Part of a small language model's weights: 14.9M parameters, a variant of Adam for these matrices.
MLP neurons of a small language model. Each row is named by its layer, matrix (gate and up: input weights; down: output weights) and neuron, and shows model dimensions 32-223. Each number is 500 + 40 x the weight over its row's rms, rounded and kept within 0 to 999. Numbers have three digits each. A neuron's up and down rows have the sign that makes its largest values positive.
Before each neuron's rows, "fires after" lists the tokens most often just before its 100 highest values on Wikipedia text that the model never trained on.

fires after: " the", " The", ",", " a", "The"
L4.gate371:548513489479513491409472486505519473553478495495445496452429504523559493449507516415481397493463526511460486445483495579525546526516481562507498469504486454485525550522541521548488490442511483497550510502489489537530421514530501499500508461428554537345564497435510499578496440566527452465402501495479547444563485493559495473481501527452584442444479484449476489441496541422479536492477503578489526482454516492551495498494512487519539484489494517507458420544510537541509509485579470456558563457442508485498413472506570478525424549589545532505517449545563564487481513433507464461
L4.up371:573517495468490473531511515557511466523509552451379522499454523497482579457525579476504403478568467454488454537425466537569469561466498463546476446472511522529491517493473530490445529454553453529448508484471524597451528545474545474497558501536503504475465507488506503488513502459544590443465456487518506466611510414454488566540477426531530571525508474454501456544497482503462557489485405512462594476500532544479523474495544543503555516522507548519448517475514486486576474476450489451436506518535424517526467502523496465526559495482454515461601442502476479465535517528477422482
L4.down371:477549518478443437526480485556491515492507599465480457502526587496485536446481391487485464439531487514431451456521500455480456530530527523519480552507494466464537434586446556517503535511475533553433501519531505525473518519427551563585442569519464442541477396456474482453568526538477499490497491508505490471514537444508534472461485388558518491489481490421475477486538507426493551470530486535434526475486445456523556558510509557489520522497526560543423466475448510546474439530464522480479473500525525534505478491491552495582514473434467529517541551534539420479528520450500467477

fires after: " |", ",", "|", ".", "-", "\n\n"
L4.gate14:493482493552500468545518470543467456473576562533538545537512458451568549499436449394540483603428514468505494434485484500498521432463487496418553582536557521552538469536545494440459501439486564506543520470473528526477420489494479583435498467554518550584495417532517515540484447487585520528504534532493417464459459474500523434516462483470485503539517503453462455473446495519516536425477437482498535557521525530477553571520458484501468446496453497424517449567519492502506533525497488544504527496506479459528533477499469507513515511574505571568512549473489508396535497506456522513
L4.up14:508450522498522483498568467510457520496488440566491502541565510464482551521472478498547456559427501487464532531506440479468470455446418505536558509535474495499472498542459518486512535483464499487533524512483579490497450491445503518525460497547461485513485441482596478518489504547440500556501498528513445505467439471507559450474464502539552541469487475434487480545525536559464482488504512465452485551513586506550506533533463542447531483473463519497488507445479528581480539464511484484461489501479490429547553455499437526513583538497436508513441590486443533535488486475429552531
L4.down14:504466587505497495442499519441441526516505493548513489555583529548419516472511473528493527560458584598511483544524463510489486507496460506548509460489461485433476526551444507512496513524460441434493558549563542446460493547481564511531405507528525466463494445492578520532486547532411571499474467588538547521504467477504495453462505464475577488486480432503521502462492534510477459524483497515482473528575589499617482522476538476475514530513514574597488502487490571527527444489484602492476519487491527527492535478482432469503498511533459485469464536491459506540436477475473523478

fires after: " the", " of", "-"
L9.gate422:522526484486517527519453545570551520442540608539528503474509537474502525506513520463461422470544584453470535487503518586511483479557452506507498466536431497494504537461490415529480433436488446498508466473510510522570488491483565522497508499545559529456501451542540448507504483563480468487491581481468399448475526554482428500481551527432561488448512509501483520489462468483500541474525529528519527454429502538499477476450529548556560526523552583562495482545511499439488546530530516541429524470582472466435504604506554535532462541444552429481529499454554525495490454465474474493
L9.up422:472536479444486502535470506479587444555557452413510431520499545526496555488484493445440452452483518480445469395476499471520570534467463477515478477463459504476499541510520553525542504484541470434503511497516604533576452517531525525558489460468548497507495548540526506493545547550419559504392420526480496472592527484520568480487490473459527423552425530532480479467497586514619542510529435542469520464573520445503565543534512493481519578498500538531554485472464459572498526462508503544506513458491425557540484493447556524455464461475545492525544490559512505466421510494544536528
L9.down422:434534527459540431498451470394528521539511576524507500518495574492463490550504511445528471517609469474446532490523533524474492522556528536519493491525457476514445473566472488495402516507398525508459491488538502441475455485526548486487534543522505534469527409462475498452469559482475506480571443511484591510435496526471518475491571477478488488460432528488514505469474466460482459439496532482418528465513458502565460542475424509555485483452467549515492510543571476528451474484495596488505446530543447496485570412547478462504486478608494526554531544465507495548485509468453509565

fires after: "\n", "-", " 1"
L9.gate592:524480462433567435527502576539555483511520521474482480493507504596525529547517531419523490448468539467491551441532570465493508454499409473518500433504473474574518435519495488452464505433481488598468492464454470456562521545556536484512499470521514507509552415550597495479532496474487483489438539475456500472534402409493537528420506457458474489523498498537501439483482482554518516487475530503498512472518539556536482493548538541501537535530470450527505483493413507554459463509515440494463442512548543489528474471459508560495565490533559506491554528482568524542536524462491432477
L9.up592:448463481586557492439593504502435456436475430543541539456512423534491516462437550493542509415506482504515475488533538486500504530474487514565546482441592459524550440516477482503540551504445466504559517474561521483449468542472482510490459483486524512571509505495479476523537504543515431505510473506438488448564539482509487549482473457577419519478466549473529449519478498544458397509485538486437477554507466519532582515488515485566424498581546523477561545489515472556506454489459496482462544487550528513505508481483543524487519609558456491527481464452489466560450540543487387461
L9.down592:443489447507487528406521476475521497441471428525476538525561487485484516447523523451420448528559483529537475524517487435489565488431478529526521594481550501457453525488538471503547479545518489467482420482552529554457493527512480510581496500473480559516563467537398469447451542504502497546566481515559494491523548534494482579520523414509471483574510511448516485560466494560526405483530490501462489531440499446430503431543495512546465504475454525422550555481496522505505505502452354409524473465491461461472494532491526513499552470521474452473522479440502494484490504570555519537

fires after: " on", " the", " in", " |", " of", " ("
L5.gate534:617451504446498399455514563533476453498498533494523569363508477488467520458552451464532445446554546528511487490474536530502535465483505518473537555559468483492511543498494499511486528502560440522498475519490560470592550486538541545488548507501507469459426552540453407483494512531487534542529507556463429448505583447502503479476477540517538405544487540524498415439483480481439499498509566540523563466429526488529501568491557437507539525493516519494492488510501478482526484453507502408459504434509483535441542506446510459538460467541456551513540548471541431551499507461499523556
L5.up534:500435485576443430466458499531453492493536501496464544515471518530544500454536420477526456456538520526533486467468423510502558480516506507543451455513387442531497456482505508589513425470547474480517475555529541491486472494440527540579486548473485508484523584493531518484423477522529567461453459487419538463473502553584499484392577512560537515562481517520506503448459508469496524490609492560513510449517493448522521527550547465519531496476492525488502435472486497518478459600476514487521521408449466470497439526469490509526496510461463546519507525533445537553523513522520499553
L5.down534:448532447467467557569514541469552531509517491478448411547471486454509512544433496506513533513443505533460601484531474527390463506575444521541440512482428476547550542576527499491443491413514532470462548534542535519435444505454499459513546440466465471495518399434536551450443426543535470484527512407504575562495469524485486473505427484509465553515463520522480582510468444486570518557518488463525502496518473559446551453547448511494498491490510414491546485516499490488514546562545519513551525473444447479492502469519571533478478503496536460535492473488520518507480505520529463548

fires after: "-", "W", "\n\n"
L4.gate647:528482449466524512537489506569517554483486510519512496462452487506463458501538526476489493553545505530496496519536553507497473457567470516515504528479500485544501501566461544477444576479536534539524538438474512518496494537524580484477465465463546476536478557501537518554522502464453456477573469534475529477444443492474501502486461505375556454467373460523556469504591507463479499532507580487476523559515469584547510495473551559507543533519457480425523561510467552505513511471507412471443540561588457471563475471451548574497536588463512529553606515485532451523487489503484464483
L4.up647:434451497511515557523544528578461602478463463541532432538469501523469463459513518525465537576461480508481523528523501476478480466508438468518530460492502493436482426611501572453495629532531540465467515459550490480449609566455528506540401549537454508546465474508536475488530524443470436538568464540527526541516471445486505527456463480504524459491390537523552426531506499502442508526465568499459506542516528560539506467530506579504574489453423482457541506482460451494461509466460471498423541507512569508581506498523485543484513611457447489544504538503443504535481508524492477482
L4.down647:453488546551521520451516416469495575471465495559482430485487487460573541462502432550479436486440504482474473490474455488539565470416504461488501504515498493425469417473481500523554436546495474465489526492570420510487554506475470508528484496483399509458490421500508483450472491501559508584526538464612477529495473456508474467458476520596504516500571566467468504484478498523445554466483474532463522441454495464500520522552471483469517453501535556577524520517522429497500508515486571505523473461464555524489528546518464471561467504456455495524418523510455547456505471497529516503

fires after: "|", "\n", " (", " |", ":", " Section"
L11.gate20:518535455536550458531453520486500480485516476481512535478414439506452459495514452521475478467514577508511455493472444517510456491483488535512561496400466466599441570531479565498455449430419499536557473479474465450484493571516482527410543490516503502530502507429606469533514518472464492604467435570446492470561532450442500481472495489428515532532418524480473464504508525458515522584462498440520488521482480529520453532544611533418527512484462478477596489492486543483509485462479487493484516554527547485407501521538466529505445565518515479520528540519583458441431472488527514481
L11.up20:503521504478482504436493487560478394450475511487501475466540483467499535459520420616476425537543487525536477484521537502496490554443455437523531526473537506484497494534467529511477486525499455503472532487424527518474474491433577545572489433533539486514508501513531527490506462485471538594466433475519461484479470429542540506522498510469536501491434521450581515517460470462542514515503500470611425549473498537481519512543519530490564517514447489514524467488510497497491519504574514521463537538483507464457493484454449561492487450468452523525532496511542496395528452516491526455
L11.down20:532494469550522452524520537603431401491455512496523498432425590504476519505511532503471477472538462549493470475553536492536530529487534505532519391454475539449499552505482545493570556418496486513520502467439555494481519493516444538488564446562539496521524470524524481495575496558448517490471528467519481509485530439507445504520498419450561521452463521525499509503513568532490443494498501509547480526455516463515608562506529452453501448553431560488459450480511493527541480468447639508468522475484440417516499534493454469481409448513503517540532513517488459429488483527489537487

fires after: ",", " (", "\n\n"
L4.gate651:478526471499455479506565609518509547518544447456437457480474475446503545503556481433478453481454515436537475442550506484492527466514466541417511457497533451501405572579472532474496529484464442477448479491491484461513513473501530521415444536453535510476470488485518492489522488501485482485463530529531503420532471531469559469426412491479482472500471520511493434412522444473472476459476575501446543483472458488508524409417499464412530497465479546444531471497514495549487484463502482493507480496519496526471523393472523520564455542503553452457551514545529490493466548484478507522
L4.up651:438454527437479510524548556510475486438513513494545490514522486428528506488468511582500511511524508473501523397580454481518531459516604504423539476516470453455527497475414549526565485466485479440461477510509522457506537536526502473559440520475424508493504480514521526447519508429455475478518535465512440449526476518500514500511473529529520522545474524460498399468494527560477474459447564487471514490492466462536511469476545528530516478492583523535481529479450536577463562479549515511460577524455475548483428507449447429432523545494517539524485474539485498567474447497412465484
L4.down651:496454537406468510522529420505458505520516518522590531526478488533465479442429453545495492527563507440496493418495469537550426499487541525491565500595434537509528478512497501516590526413572478519431550471591527505494573471480486465561546480486431570464481517519456544462481486482532487499426540480510508472488535527466470504546499523600558529499447502512465482463494504517504548519515444497473535450518534480551515518546513452553509481470476542625492464483519573480485505545503611502477502491496507472412517528486435531555455500464432484529553486535449514543448492490433487475

fires after: "-", " would", "|", " to", " have"
L4.gate428:500455438484511492511501498536472548543512501431445471527465479527434510513477599453477452482501546465455497443509508513486537423437482507509469401531512524507562479575479476429434526466476523456487502381479464517497461468508493411511486487484559499558484493547506440518528499499448462496519580482453433528484418461481537499459494540447512510510501559472416410523456469540479514544502571551498557471526511519498542508501457479469584545492501582530530531525473483523512489546434475559518523440543481452520490511441432502516492600555504503572552589535510467537473500468492465503
L4.up428:503391505550458539461553491463459553491508497524503465501500505538430465510466543513522485476415510466502516507511499488493517498465483471417463452473532511461548476546492509460499620519479548493533482472554505496521509539449395445531417564526475460567482545493554496508450484546449554515548534476519527564498472501453554521492476529487469498516520503453461485567509555527493534502505559501510449502627495478550553489498475588418619531461469485521468476501486472551473514523440494578543446470488554514536487563524422532498549625552480492493512564505465459594521447502484481518
L4.down428:556436577513524530444563477407519458471557479567623523515558505502444476503450486502482495528467502522524471507528444464548507524523512459455468562472570454496510543487486489523573630487486488548522519500557519468444547526453521507502448564530495526527481508484527523496446491494511575482525429513551493536507529499458491478465474454554514523469526379528495549497572478510493497525472458427452501512566518509551492544469543552521484473541505406548505485537457506543475507493526615520507521492454477509476540529547472533525442501483478556490419504522542520534539480524490536445

fires after: " the", " a"
L8.gate651:560593476474491516480490479573498441508542564515472505470468507444511498479472447430512430429513508528458554489491535503539577488483445572499487489548486501564508544545526468448492467456493456481505497435507536520537425435568584597501547460487522473455508463461521476519494532503527515487461485430478519537516511488511512442508552497482550439485494550488499469462480487512477507569505481561485455450441480510462476444448452454501521506482500539502477488562542482485585498446546511479499597484505421529554476447450454579512475411471504524469459506503534463415507509527429436474
L8.up651:530491451475501528456491461541504532476488458483536438467537545446529484512469441524473423467506462512462537502491508445490601559438535462442406547514435499478553474476487463489497459449516522389496524495511529535558528489540486503553504523449469412416468507516503505509531520544490547457428499456497436591569487450622457458486496557573514497497536524507459464416468522485464477476532491569534537512517569500523484527459488503573537420482507437531451472504501472532609469539478468432465550489472462494525517503490536607479463515519458452415512469531533507482543469502517461477
L8.down651:483504470508476474531500569472513526509500492517510508514486521499515500543546501472487518465495508474551509475481494485428519483504498414519476552438518482513489498524500500507488517499495518512535506480509459484455536540478501476408488469508504453510405520530479501498496486465484461553486492547433539456474467480493512525497507558437512507474502526569508439474493485489424492491501488456517501539506456527525544559496551474500529541510475485483488502522505504505482506485450506502498319504501518487466518490511524490482488516509482491517535502529522536575493497513516487499